python train.py --intermediate_size=512 --positions="rope" --bias="none" --tie_word_embeddings=false --init_std_up=0.0595 --optimizer="adam_hyperball" --learning_rate=0.00622 --lr_head=0.0118 --warmup_steps=201 --final_lr_fraction=0.05 --batch_tokens=32768 --train_tokens=155900000
MLP neurons of a small language model. Each row is named by its layer, matrix (gate and up: input weights) and neuron, and shows model dimensions 0-191. Each number is 500 + 25 x the weight over its row's rms, rounded and kept within 0 to 999. Numbers have three digits each. A neuron's up and down rows have the sign that makes its largest values positive.
After each neuron's rows, "fires after" lists the tokens most often just before its 100 highest values on Wikipedia text that the model never trained on; "fires on" lists the tokens most often at its 100 highest values on Wikipedia text that the model never trained on.

L12.gate63:470538523529479468487505469502452537504487466493490485452494471515514526469521490496472525502473490490485540524500528456487512552489478488493506477501469484547492489482535520486519486513490510450512484493532515560459479490504485504491516503485521532498465509491474525501476516519508557502511527505503508496536537471490468517499472519501528517546568497517503506536516522542509516525503544475504505483517483491493460531505500479527528504490499467494513503510520510514508520486521485506493467503565439541512494498466508500515424538537465479524493532487464496515550528512557495496
L12.up63:510526468496504492512483512536524520504514498499497531510496482485493501519503501544493499478535493486524511524461482461525500498506520511505503520488551487510477502482519508531482495478495481506536512524479467500545484510505492502509496506495503505509559510521498509515483529470547483550534498494522513525491484513486507463494441500461527535499528513467502487471529514532492423462470518533532515518498515453483533547479557550515516482552538432477493510531489519599522470493491484483531498508497490498507516445527481484525513539475482516506510507554501532501477507526483493505
fires after: "\n"
fires on: "==", " =", "-"

L5.gate168:520487470507490524488471530471479562465504474511514498518507501552501523497447486494518512512469473494503562515504521525466518472493462508547519564494495511511519492519534537475502493537484506509486499531490470528475547482531533508559452518486490528540501537469533504448545526540512472488506512491472503499526544475508499482477480508514522536482504493445476484493506528524538498510494476497524482474517499494480498562502478520530495464490444487557510487517484486496502476490523517488519453538511530518502507524518537482507505514487520526482490486454521515522504517513514462517
L5.up168:459539483537480538513527472500488503453523529521560482493479502465502528525473482504528502514518520523487495479499512503505478466461473486513463489551485490480483488518490514504507503502534490498483471536513524530519532518513533486481502508513507503549522509467495509464515513493506487449473479485518454486516477484529527497511532540436467527495529456541498523527505511502515458554503451483501468438466506514528502523469513500492517512432530510515526468523495466500511495475496477491499497517498527521466513555488517499511537520490501459507503510509455516529491528527459479450
fires after: " the", " his", "'s", " The", " –", " its"
fires on: " first"

L14.gate332:448504537561466470536492499518532475510533483460463460510513447504484497505473506509544522491531506508486513454475506488470496493511496528513499525495492534500498468472505503454531508527490499490475491526473484472485542477481458496485537524522488522492499473506495551455552533543558517504517498470475507523510518515527491545481483475472509503541535525553482476498515495497490476544497492508505416502491490481473469484483476520470474509551519497507492482489511484548509528504481499502465520516471490496507441507517521508522521519491482508533476490462466510525518511507530483503
L14.up332:469513484453478481468458517486488495522465503543536479509515569484478531498506486514492478520478534467507506540486510475507536558527514456480480507477538530530515512530508463518463502468499511490483490490530470509533502479543510484510479517446478498529550495511511510514505498504496466510483518503512502514445522495504507490513526529446489470541512485442539479505485535510496485520519533499495524473514473481497454510481505513567510462475503481489538488558495500527518480510489489513502509515533487566489458465538503459521474480492457494507484483510497494489483510486546507483
fires after: "\n", " G", " Y", " J", "Y", "J"
fires on: "-", "am", "oin", "ac", "az", "ou"

L14.gate492:491495493507537484541468514488512473433502515492472497501494472496473500468518483526455495460474516484494531507499548498513480488505487501455513515496529500507507498478511481529456519541469536561497424481481486496509451499528437495510474501504532525491460509511509489544514529468515523489525503520462528496530471509455514531515460546477491506483531473508491518488488560453487494459495509481506479492492510497528523500494494444522488541490498508476506482473531483479510509459467517475476427494486494489469476482494484550488510516500521494516532472483531483480542504489522508501
L14.up492:503521466519493442529490517502526522498494466466467512485500515479510519457509490502502490536547524543505499500524499478514529496509487476539481482484539487485485457460517531521456540479500520499507490467505500539543528477515501500447525485535492499475512480485489510540484523525513486493511515479509508538489523546458510510519562477545505496501494472479524516483493504516513502504520566480517450488545488497528472454476482483504497513470430496540483487409458502491489523514510502501482466467462515526475476493519488479503481515520502526467514473526476489465505525496518495485
fires after: "==", "===", "\n", " pro", " Pro", " Con"
fires on: "O", "f", "-", "S", "at", "T"

L11.gate160:502498505519508492468481526517474498487483437501464483475519482511477500502540476516474484464490529477511493506566580520501473508512493513504546521466519483531557486488536474503485521497494507486504498511505507482500468506506475527510509494515511458526522512536481475475435517528478477500463501544458534479478462532488560511508478516493497490526528461506483467526496464494502497519478471444495491491526547463518532460512547498495544526520534517529483503499476496503473501468520491498535471483495493529492483495488517483524450495503474498559482515557490516512465505517507517493
L11.up160:512498545503518518458521495475447458494499435524476497464490536477492493500543458468502558468517481495535520509527494532512489493520512517523525516500516498514517470477481508508513505509498481519474532556517503475553523493531466518525501504467489464505492511467500502522519531477477500468484528515517515479536519538468514462500462494474484492536527474546480477519506472506506513534520482488456523530537501507476522499494507488499509524493537459457474503526483552504485506480493435514540505471508519496519496522484518475530445498517486473564519519497466506510470466529513528474
fires after: "\n"
fires on: "==="

L12.gate260:495450494532549485490471506512490507500466472517467470557488468501492501469469497514484517493485495498535542497456522538486507566511536500519552530469529533529509486471488490459518499483506524487519496485485472475512469499442515452503476477534545518470529489504521496534495531473529509507471524515452495464485528490503469511455518508512522516482479518518531513529507487539519503506490533440521497504483445509533548479493469523491540544506534474525505475455528504460519512512509518502513525558473495473509482478520503499491477522511504500526488515544494499514522506496460510500
L12.up260:492496509446533444487472476486524498475472441491508480514478507508514559521494473492491540515475478517487499462497475493572526507486511489493486536496494511485475509472507472505499534471513484507494463452513483523492544549482506475516499490529523540454508475525481517544503550503523515450485513534471508523507518477524470513506526465513487496494471494521549500500454487514501530474497489471518505522501465487525499450461517469466542515484477510507499505513553459515526489494489495533488499536475469529499529497514523498494522535498487488509436545515489461481483497509511483447
fires after: " G", " g", "G", " J", "Q", " B"
fires on: "ot", "ood", "ual", "ost", "ren", " by"

L8.gate344:499487509502469510521467503504519511498517496514498504516522481547518512523465464492478488543504524517532517484423487464537485520489492469505536515511524456499493489433485488510534501506517476495502452484536497511506473478500420507508519524510479444516509509485518497525516570480506475509483463534537520484512501501482519459481509499530495503487471532461557528466476460511527522504479490478481472520487497461489515506524481475534504464532512455482509506529469512465495552445526489534505489531489493508494510471492506522523517566521466498517520514534489508513506515537498494487
L8.up344:531516489490501522496502480542477532529503508480515503499485511479452503484478510520514486516462500516513512495455440485487533520497516507470489522511537482472515457495462536456525485497468503474523463478569528502482497469519478502517488494547499486553472452470547485509520504539501471458482506497489506491531527480538513499495488527507503502515499495491553498507491505507480575492457469468490526476508515488492496489510512489525496473475497507470558520500485540444505495516516473480488562532521527488504509473540469515500527537522459531522522476553504483497484505483457535502
fires after: " |"
fires on: " 0", "lect"

L12.gate199:475492500526479470494503516500510522463436454503503545492539486517495496528499469488471537483499578481478504487513504511530491479522517535487528476534518464508513533500518509529530488504477499496529527521486502516504445498521497510559506491525550471507490496501507500488491530468551521510458469486502465503476518514464476465519472532517482515513520495546485488533464503532536512518526498515529519503543492518503513488518521521510510533564524516529470509485526496556504504469499511481528441499514533461489513531500495557494509479489535524529485561480489519514501525489532532512
L12.up199:527529488483431532468527501477506482478486490480478508480493483513520519482496489512526530490507483512501522519468519481544454509451490498489490503523493522538469475471503458520518509569522490538501474465493486477486537447481456521474521492467517507481502483526506545446536505511512486506536550511504516527559463500488567478513485501479482478496511487474533435462518544482489520515494531497516504505496503475483523498457499530476530473494555470504523471503497520448511499525530480502503509529486495500531514458507513491511472540497483465522511505488500466481481487519521501467
fires after: "\n"
fires on: "=="

L5.gate486:515533509485492456465488492487547492513505512519510506522460470474500517501480453545543551516514496506522531514503579499516510527500520523481494533483519480526523516528480515561568523516496497510506524487525484476488477533516516484508492501528518486511484475503489563510496485498526508534502471457574431495527476519501492517510505528480510509518523525511494473557493533488476491515454485492514482474521474514484547485519482478443512490546492444495463501504476515473498477507536487468504543495528488534513508525500494504532475501488473507501494501474513472516500518526521536506
L5.up486:491496502502499487517530492523496524476479489513511487535525512475555519495500474503524470465492458527542508522476543557460501506500530541502502496517506496535561541460519530479503500458503477475494481521465490497448501492485474484501520514526491483496476422498465521460528509500483494462485519507497547516529531527518514480523482507522524530504514510516528496521519507491500524552480531482463541491524478490498523505498544490514522444527444496504476458519502508513489532516503513494514529493487477515531457506485531478476511463508444500551463523514509489529500510476501478558
fires after: ".", "s.", "\".", "2", "es."
fires on: "\n"

L17.gate439:460460510509491523549503483500494476513456492456502552522509517494490479469470517492457533447524517463492507491456528495504497488500509508497540548491495451492482505509446481496482471485465454523487507523489502469470440467504465525527484487508450494509523491497526496512509512507521529512496527527469505491499465492453477467532499472478500540482482521491468477484476477500496465516533507490495473517524531490533545483497492464495502525477519505510523486507537524484484469470537492495434463451510493513511471514442500565519494496513490515513492548488482521507516487494510549481
L17.up439:505509483512488517487463489447528514500500477502481503509500484482460507476438540441468482505543484517506534508427539524526492499464504457470470459517493490512472503478512484504505521534492477496523459485517492503504481471464492482525490487493473489512512523511541501476538470532512552520502510527506471481481497503491542524491515511497471491503512493528522513473510509501513502470512575498550485518560537507521548504469497518508535498487493521487456450517518519569498498545465500528458472518483473498492459501481499507519531497521450520521529493519512519488539489496497496522
fires after: "\n", "===", " the"
fires on: "S", "==S", " (S", " res"

L7.gate496:472506500488484477519479515533509497510520463533506476469512480507539543491533471532476486494454499512507539498462518470483522496504515497519532526494513513532499464487519522509531486520472520529513508533452460497519505505523503520529510506504525493535496517454510487543467501559531505514461479530483505524448518523463480494553459564485501495551527531468511524520485488474510518529486516530487521537469520500521492528462538492487481519524533502475450471506471491476478526513484485513511492516496476479486481478463522472526494562487425489475492501517503537505534481541512508511
L7.up496:472497483468453493510544491470488517493508478492497489498501537515561488515498505514504461529511521519508521474450490517525511508547497493493490533494466530496492440507487469514511508480481475499520498509476504497534518511526495503522521525492508498501544483516471510504510498505518499493481488477479519522523445463536495484487514475470505473524503477493493525479539491495513509514477516485481505548514487526490518533486498495504529457523574485472482478487461524535496476506520467500555552486496453480458490549513464474500498576481494521543471515502481478534525443524508425529
fires after: "\n"
fires on: "==", " African", " Grand"

L14.gate130:529500521505462483535502483529527463526507507471510505454465481507520532494473473493501493485524472493526471466427498477494486529465514510486505506468501526499471504504524451476501511504472535464522486525550527499494470479496515498469527448504526525520498488502496474525492487490527513510526487515493471484483477489494498487511492500492488495537497510516496532501481520478535517495526478521507476533522509523506550526507491440471518496528575498550491431505482488501506506522517450490462493515471498511504447544487520526530444481524499472532488522536551513503512484570522506472
L14.up130:531524553462496525486483516484506481432563501514491533507490499470508533541489486478521505511541478518511492489503511457496471511506478490478497514486496505480464492488513497483490474521521482536541517472509558534489481516494490521472471461513551487519525509516466518495534493478541512466563516491495487502496529471492451491519514459534515462494518523523463482457499538507519496512509480537479482514518545484491515466527478493467515488431498511498524482515497534477492502513461506507512458492506512528502517468470501526520474501556520505506519486467466511549465528528552523511
fires after: "\n", " Be", " N", " Open", "-", " ("
fires on: "m", "M", "ij", "et"

L9.gate215:465502492518507453503507572550513494508450449513501487516545517502472524508473459498476527513464469475501505493496520498526523490470534465506460488541481510499465477498535502489515531544459533519441517517482492518518518514519511454490545512495451484509523453471488515497489532540511489529482508496523541517454456501485540474515495528483463534527524455550490491514512477510510498504523479453517481504472487502528516514490499508473540496533488516517476507490492481519510493528499486473503507463533487510497496463545492545483498471516469477489545504523478507520501526506451497522
L9.up215:513521498532499484466506555493493537446493488514525498469539509526455438542511491476497514531517477478486511487499535490560497480453524483473493492507503455506527479521525481478480537522501523480472535494509477510541551519490519478482530499492451493508521459492505508465494505572517462517488486497521514548505507507487547479523518503476483525489560512545514483492455536479532505484502490475513490494441490522481536499495530532477550505492484475497523480499507508478524476518475500465488497495520486485518499446520526500471482502486516450500534491512478462471479525466502490508
fires after: "\n"
fires on: "===", "==", "===="

L10.gate327:526525508530517492486477523514554473478520505494502476474519533493489538556507521468471481550486473449452512503481538490495511523502492515542531517497532450452510526544512489511505485479517519469498466497500529537494517508518448518501541478481507502512517474463505539533541528459509515504517512511475551534544505490485467522473511501522524526557507513475521533523491515485505507472446502475514498514468510473451489511465521448552516479546493506498500504496492491458488497492503540461523499491514493499530475469546519529523504485475507483533473496497488494523486458493501495526
L10.up327:511534520486487489516541487469536515499507498496496480482492530510506511528478535487500513523490519495477537484498475528507505487523469504531481508481464483442486504546519527504487446524538558476511491474454519538471503460504481524501546517535502479491492499469559505494502487488537524495494548518490496570521508501496483540481497498501532507517498479483532495500490514434481525487516481458499509455528520472454503477474506466524485546508496489499549492487493452472474513529480512462517540518488477528481462497547507511538477502481537510501524471525495466452538512488499485538
fires after: " |", "8", " B", ".00", "7", "2"
fires on: "%", " —", " Yes", "ak", "aker"

L10.gate286:496451508495524492524510501514520464525484472497489510489510480491486463546542457442458549481508498482511501516487498476490480530463524507508548513489549498499520491502501481504543537533454474496496481513508503472481453480500458539502486482516536527523531495488461486515504514497479462519508507568535533482504479528499473518482517486476497523493516510520536476504524530493552517516527480502543485496481535504458501501480514496531490452500485520497532493540486455508490504457560518506524496468494478481525473480523526545457505540483472490527531486508516455525475469536500529518
L10.up286:510463470489517487538496503489525497515515531522454551485495519487522462519542458451466503544493517506506511528479497543509500524501524508465473472496494481507497500469472566498528526525481476438516516499514458513519508476513520473507492525524522487524523505504509529505540477528477475519485483542501471498552462513474466481465479524471518492473523532532552475515518493510539522503505551533541529469469519476490542488515518548539531434491466535497521527523512495514497496453509528496512512518517510518489496501493527488497525496457532503483501491506513483518462533518489525511
fires after: " |", "|", " g", ";", " James"
fires on: " 0", "ym", " Mc", " DF", " O'", " Ro"

L17.gate185:538500458528479511507485505519518490483478472459503552439525470493522520508484536499469521489507481490499507489491516511470476500560472528462495484496504479476522489461515440481490494547498524542492501536444523486541484502524485532509535493491515508507484495527493500517452460458536536532532523528523484470509467498490488533473527480454492507500495488517490521449464524491516508476514519448519517484549528502516473514488533542480516551532511494514467502489477477491508461481489502484518452515506483473507531489510485466479504512516459510503550504473505555543510483510484486501
L17.up185:482469479541505509514531481523497470504470507519514537487506487563504489504477492498505510505477493488533527461484526477486529523472510509485532491446474509495511488488472482497500488526510472485492465504482500508493469488484499462506502523518485473534458489474495494555489510515486512525518490489447529516533475518527534533460510496535467470529471485481514513496454503549483463439466476473492464499502500472509501480490494485495464472514484538517502474500505519520529484549499444494497472502526470507495501515501484454551510525490460547467527511475522524487442529562502488430
fires after: "\n", "-"
fires on: "=", "-", " of", "|", " for"

L11.gate270:491474496531469499513481485525484521493428505508489459504523450496512507517532502533553474517525515514527483523502538533547458519470536461473507531465513453523460511508516466484496502450453517513520487495504507500512518487533528506503519473498529510487525525499516525470513512440495562485470504552470496531496479500538492476492504542509513528526494495565510526520501512487473516457495547503513527488469519446492538490521485484481529497538505485491520493477500474507506490509440508458521507511505521498514490505526489479516476508535466512530491492515502553513521548521505497482
L11.up270:532500480493523518526536489470493481496465459488490494510533467498539480538543477505523523527494512526517533488491496461503497480480548481465484502491520549489516505492489519493455535473497529501528482471498531479479485506495537476514484485486575481470536479560493534493430505490476488498490502457500504501475494515494477469495537477518506477496543485543482544503553495514493474489485534493489476497489529515502514481499499539497525482496539528442532515499537435517525504484474516467490483491510533475530543499537501490470510490544489468495509488512479533495531505516504435505
fires after: " G", " cl", " b", " sl", " sh", " B"
fires on: "ot", "od", "ood", "imate"

L8.gate107:521443515530473538526507498443508544479513456504505489496497442472544489476446468526485513500502498485489519490524552473458503457485500507518472543478500525528510498517550514482510491508466487509524531508499507474505481489494481462547498532507547524525528507511472510482490513498524506481529499517480486514497491493473535488533453477489494489517551465552515482527479500469493526470517505462490510499521504488510459546495496489482476473522448535470534504491482434490523488487523532515498491503517463482496488535531537498489474519456480499486539508454505511478544520529495483499
L8.up107:489438481472468476530506471468507512488520470521478493472473455474519516500492481504503530477471526505526562508510486455464500488513463491509499484486511470501518492507537554472495514512488517503540509502537454489520515508484490442519506486479480517534505502524488493463477503494523551471535488497516514516456518496467500502509498473535496485541546467548502463507488472497457527493492495490513520526492509552523524511461522553471446500520509512497512488489544491443487451537512512520525503480543501525501480504504508461541542513495512491511463522463498450526505525479509511482
fires after: " the", ":", " his", " The", "'s", " m"
fires on: " first", " First", "en's", " previous"

L14.gate243:476512505494510504513515503490485503500552433505517486503444487500500512482507506493497539473483487490495541520467561465478496466478511532500517507489505485536519530523482492560519516492479520501516503529492530533487454526549458515487490477482510511520454475506437520472474530513514456536493488496471481491493521505498527509539491488499528529542555502491514508545495494513531529535498447522530475510502512514482480500495485470484515509516538520526470480466452484501507487480527502473530486517454490510530492509553534535517472501516491529516510504513512532544488474537467440523
L14.up243:505530490472492489510531480479512480508550484499483482517461528445493494512534522470501510492464457530503478549486557486494477522471539517489518533503512475517526505525480537507493490491530520480565484481493533516489476498489495532476490501476462501488504488452463519508509480514488479514453506474498469522522529527571483542570503522501499519531476535473512458488472470514462513476504492528539490543467538499474486520508526495480489465501519529464482464508483497470504492500509494485517516467463513543521516513480495531477492466472473483474475515501505470498449493531518464468
fires after: " |", "."
fires on: "\n", " —"

L13.gate202:470487545483530489539501523495491527494502459504446490509525504489455546519488448484464505493511463511531508476477486483501450493525508496506510555539478511498553503440507493483517516484477559507502483483482485512475471498504456437514501492550506471477486467487518506488541534474492537535525481516491458522520472487476489452459512534478490466489494515478466490484498514495498496491507549456537459481528511485485512482494512457502539511469500515489480487478494507491487500489522524483503478539499497496471461517530509535484441523513509510513481486533447477529512497486530470490
L13.up202:503462502498497460519565484498521505469484472517439542495521537502524505465502469470495516483471527477508533521458476503503514497505513495491478523524539485509474506489484530521518523497499498513440516528506521467507457469508489522503524532468490492447516531482487519491528479466561522452492505481490513495539521487509498465498556463509531481516505479490505458476491475511516462473543500484497545494526472484548483485504502482475507476497467500509482484503513488498516491484467477515492492456521498526514488497531482483492424535486462464543516520476500471446510488493485500566
fires after: "\n", " He", " P"
fires on: "\n", "==", " was", "-", "\"", "ou"

L13.gate370:533436505510513485522475508515530485485479513497478499523518491512559543505523496492488539480537515496544513477520501467485493519509508476482551483474490532491513463483512454499507492518487480443506497479523510525509513466505519510570496516498525447482505503513494519428475486514502515480520495498458537529475472479446481505491468527514471514504497541474502475513504536481491525510527472506466495475528531509474503509511485486529478469513501454527498496503520431467544552491507475517493495526533495485514524494505527509526514531547492499531479484492498454536472481527516538547
L13.up370:500448483474532493512532509509481501486491521491469491493516490490525579498513518539471523446503522502556503505490518513519498509531518497474528514529527495505454498486539471517489485511505503491481525474538504471535530484485492487541519473510511500483525530498476514454476485492513534504544515485480500519513436506446506483485501494524491502484452516469537515458486506469502502507517470488509541486519500467496466527501459535509485472508569493559500513465527489472526482466437455490467515483522503465493531497520517486510532553503503504537495494478521486522525487546511480526
fires after: "\n", " s", " w"
fires on: "|", "uit", ";"

L10.gate34:456447544552464477527537563544493507520506490499509530481497465483504505501490497534505525551488531464485519529507543482488498504507496551497515505501478481569519510502459506494540541561496522502514522512505496503507516482506466513534526482502506505526503483516470503525451529493509489501530492526521464482507469487472492473488489498543490508494501521529496532533469519482504505532536521516498469521508515497502563518465533504499478512534491520496487486448511532550496508462485528529502486535514452509493490528521555494528493498497530466499468515480464512510482471500469549502
L10.up34:497472473480493487489490522514473466512473520492495535456496501517551536530509483471457515492464453520539480489490508501514528522504531543494534562532492466529534440454490435483472475470481501478511531533529505531467490533495532531491486497487524532508520466498492491502488502462481479470500482501481486470499460496491499479458493527490516461518487534520465500477474482525498511513482521508531520483513477503485529488493519489489508499509546462481529502517478519467539465475534525489494443496533523479493430502484540500476472501526548499491493464470501534470509504508518500514
fires after: "\n"
fires on: "==", "F", " (F", " wh", " (H"

L12.gate78:525496550460482496510493536491480503504454484465466496517480532485503456495533518510481497481500526476500506509480521503487501476493513468475519494498537498543529495489473500501518465482490508515555481502480498484498518531466485501554535498501492464490491530504483516507521476468474536524509497490503484518500476497479453492464538509523447480520461518545511463549487532512457500481463499496523512527511546494526505533497503522518482544503483451544515450494509522493516551464517480507499508534547477559468503524514567483491479549494463464479457515501476512545486484499508508479
L12.up78:506467496470540470477501507511526477483510512527514518454516485518503521517520493498481474494534563499495479544460475534545551468493474509506494532507544490502482494496508499512451528508538496504521509478533545476469503507471486502531506498517539471505526533553539494475512495499512502524553526483466508498505498515508529482483474509518472494494524470518522536494475506534463529491501493542503494501529518472527503500521493527487558460501544495500526542561479504512538483456444519514520502528501466495510526486522440527519515511530512512506527503494546460487515492504549531533
fires after: "\n", "St", " St", " sc", "ot"
fires on: "l", "ar", "==", "\n", "hed"

L9.gate482:501492471500550486483481511498491534522540464551522519460507494522457468499457480533438526473513508511506507529479515446466490474471472501517510509483503477471470509460494509526493491483531557468491503500524509538498497500510469516540571478501506519466514518468540492515500506490473475496552513516491500505484523480521528505465478454518494513509524486487539519485506478523525487482537477506495528519553564501479494522479502540540503482513493480545532491468475508523516496476491488487509497540501524460479510510519514493537495533468545510494542497503510521559495494499521526546
L9.up482:519503490543517516491509475511512531494554491464529502458489483483468416484487527475520512502486500478498473499493495495521531469533493474497500506473506509500512522547479487445492509506510523487465508484523487464501477483534466496511523475531461457498502466501516550514445509458492494490511482512490507414526472504523500520471481506454435494511510486509543506504512524499504453494479536468467499500485512498487506474508543539510511517465503441545519482498496486538530515499534503490480498510545506500477497482505494523502426502484509521508497485512516513528468530552478496486
fires after: "\n", "-", " 198"
fires on: "=", "7)", "6)", "4)"

L17.gate143:456485510492509518487491518486521497520487434503519478447511497463474490475486527580515507472548480468539504480528515495506448461478471551482489514536518538527498537476506478470477541498497513517459502458491489534506510505506489455519484459525467530490461515493512505504489495508539490510489515490499472522518507536491495481504500490500478465469494505460511509498498473502518498511502479494543502552546502523444545514492518500487538514518497529512496487451517492474512500538532498489522492500460461476498488478462511567472496521568502478515512490485537506515476508515517469477
L17.up143:480487497475436501523503484529527531508539483464505492492495490497508545537500494492519471511495499502460536498532492514516468444517467509502495526492512534483529510487503486476461537517495456503497477499536489473459473534494507518509487478518492494487436478498512525500480491466516506486504486462519496536540499485520503465456501501504486484500523519487514525499530477477470484455571500490498510526477458525449482524534495495514518481523510468475515485501528529546539457501496451539530508469530488502500485558484485552487456489506504469508503486519544482467539463455490457509
fires after: " He", " he", "He", " She"
fires on: " was", " is"

L14.gate448:502505550538508526527538482543472497518534481496533543538475507528500550493475535487486528504496515510524507518529564496477463497489493478481478488484543462488498509485531481532503504512483457487509503546485477486509484500544469503452480475524470532521467523521499513461461520511497500510480478520508518471495512500509508494486445510527453542491466490511474542485465503482505526503543483498519484483526520476509541505482501502488499513484537504499467475475482531525470499474487527492483482489487513470497482475516512488518518504426533492512427547517508574502542496488488488526
L14.up448:486503503532536488501496493522492497481497488468470535514513520523474488491505465444483494491536527504578551542522490538494486512498490491519488522499475477511460448511494482531487495509513566537507485501510458450519472474514458493511474482536484498528487515506510502509527531496511520502520533501507486513539484449476510518568524502472498516487496481509487494475486454486523486501463554495536497577532524487520514477515464478514525511491512506528537461518492467553551478491527485483471512497562499491504488472537490500506479492498496466465504496520486470479512508501514516466
fires after: "\n", " (", "==D", " Con", "===", " E"
fires on: "A", "S", "the", "es", "s", "The"

L15.gate172:511483499492533484519515483514483493472475480483477518497501457511525459484451465493473490484499496490517499535486557500483503485517515488528567559526470507496481464517503477483526509512524509544474492495505497511519446505513469495501502436516492456475482493480494519504469505488561449480492499526487468534519460483468462500512493505487497465535480526498459508514468525485541508496517502548532502492511514496534502542524486479494508457544505496526451459446520519492490527482502442472493449483484499507522438525520486489535524500472487502480513513515509525493517459518509502537
L15.up172:519525575522548506485500496505506496445476520483492510474529531493515492479517511493481514474547540466549489508520498481456489516508492509494514479534499492539481530491504501461507499466528500525534527486492484451476545486481489447510496470526462515511519527474497485498496462505472506499488496474523511479505506519460472510506500511561510527523507496527508493510510504441495474467500482503476476551520473499529523488508482486476452519545497530513457513513521521466523503488480469512477503503503542497475479518462501485524527483475459522520550461474516507533473453523524494571
fires after: "\n", " re", "ac"
fires on: "|", "-", "S", "-l", "s", "hes"

L12.gate369:470494503578546502520521487566488501498468536538524507483531469509493541507457479478499485485495476503453508514491491512493475474503484532476544474502530523531504499521524481519501503503484532513539473485519483507451478474500471521466504511466557507498470483488477518523496541508471488496481514492512539542459479499458498470535484471515526522540519488517536502472454507517502523459516498490511499509546528518514469501502493484500513526544502537542495504498491503503524517474503483545522487484486526479486500525485502501552435479544477498484505488507513508481447492495448448484
L12.up369:519496524521496471474505463497482484470443558520459479506522517545474499500495487496526491492494507462518476467533521540503462501453496479517507495481514492517482492530513521437476457463503519479495468446489481529491513520538507500498485480486508462497475487479503471497520526487571476503472483490425534502495507494532486488496547465529498476461499541490537512496502468512515519500494508524514489510500514483545475477486514496525498562458516522547501455528529440518477497500458506516491487506498510522475505500531523511507498478516505482520426507472488471469496494495496520483
fires after: " L", " (L", " T", " l", " F", "St"
fires on: "u", "at", "ab", "i", "ud", "im"

L12.gate449:497538495541524488503501526520456455542520472493491504495515504501500489466494444511504518487519481478515496493492506535460530489498478530463511500495463513486518511538535481541497494487450485496502488518578490536465491540545487497470503478492509524523546533483462508516491510498506477532480519498487500464478551499475529485514440471493532504532491491488484525503494519533498516535518464494497549525473542526491507493504534515519486457473470525532480483502494540456481502460500498548522498554474488483494507499555521518547456516506521532500493494533479492482467490464471473498
L12.up449:432498488510515470516508468489530504498533442483485505542483571510509538513521539443528519500460518519508499534512485496532524490521490511531504496504521461508475474493546517470489529459517527476497486496525487524473520474503489471457477472498506463532473525471542485525495540501561508507520497557476508514536510514517497480508477514514448525508505451493492529490478496466512502490528465515490497480466516479459522493453530520538528490520475527469507488511503477522510497473480529483525506463474473508524535534490542495540461492503529488501462467491512502506494491509503460497
fires after: " L", " (L", " t", " l", " compet"
fires on: "ab", " his", "able", "im"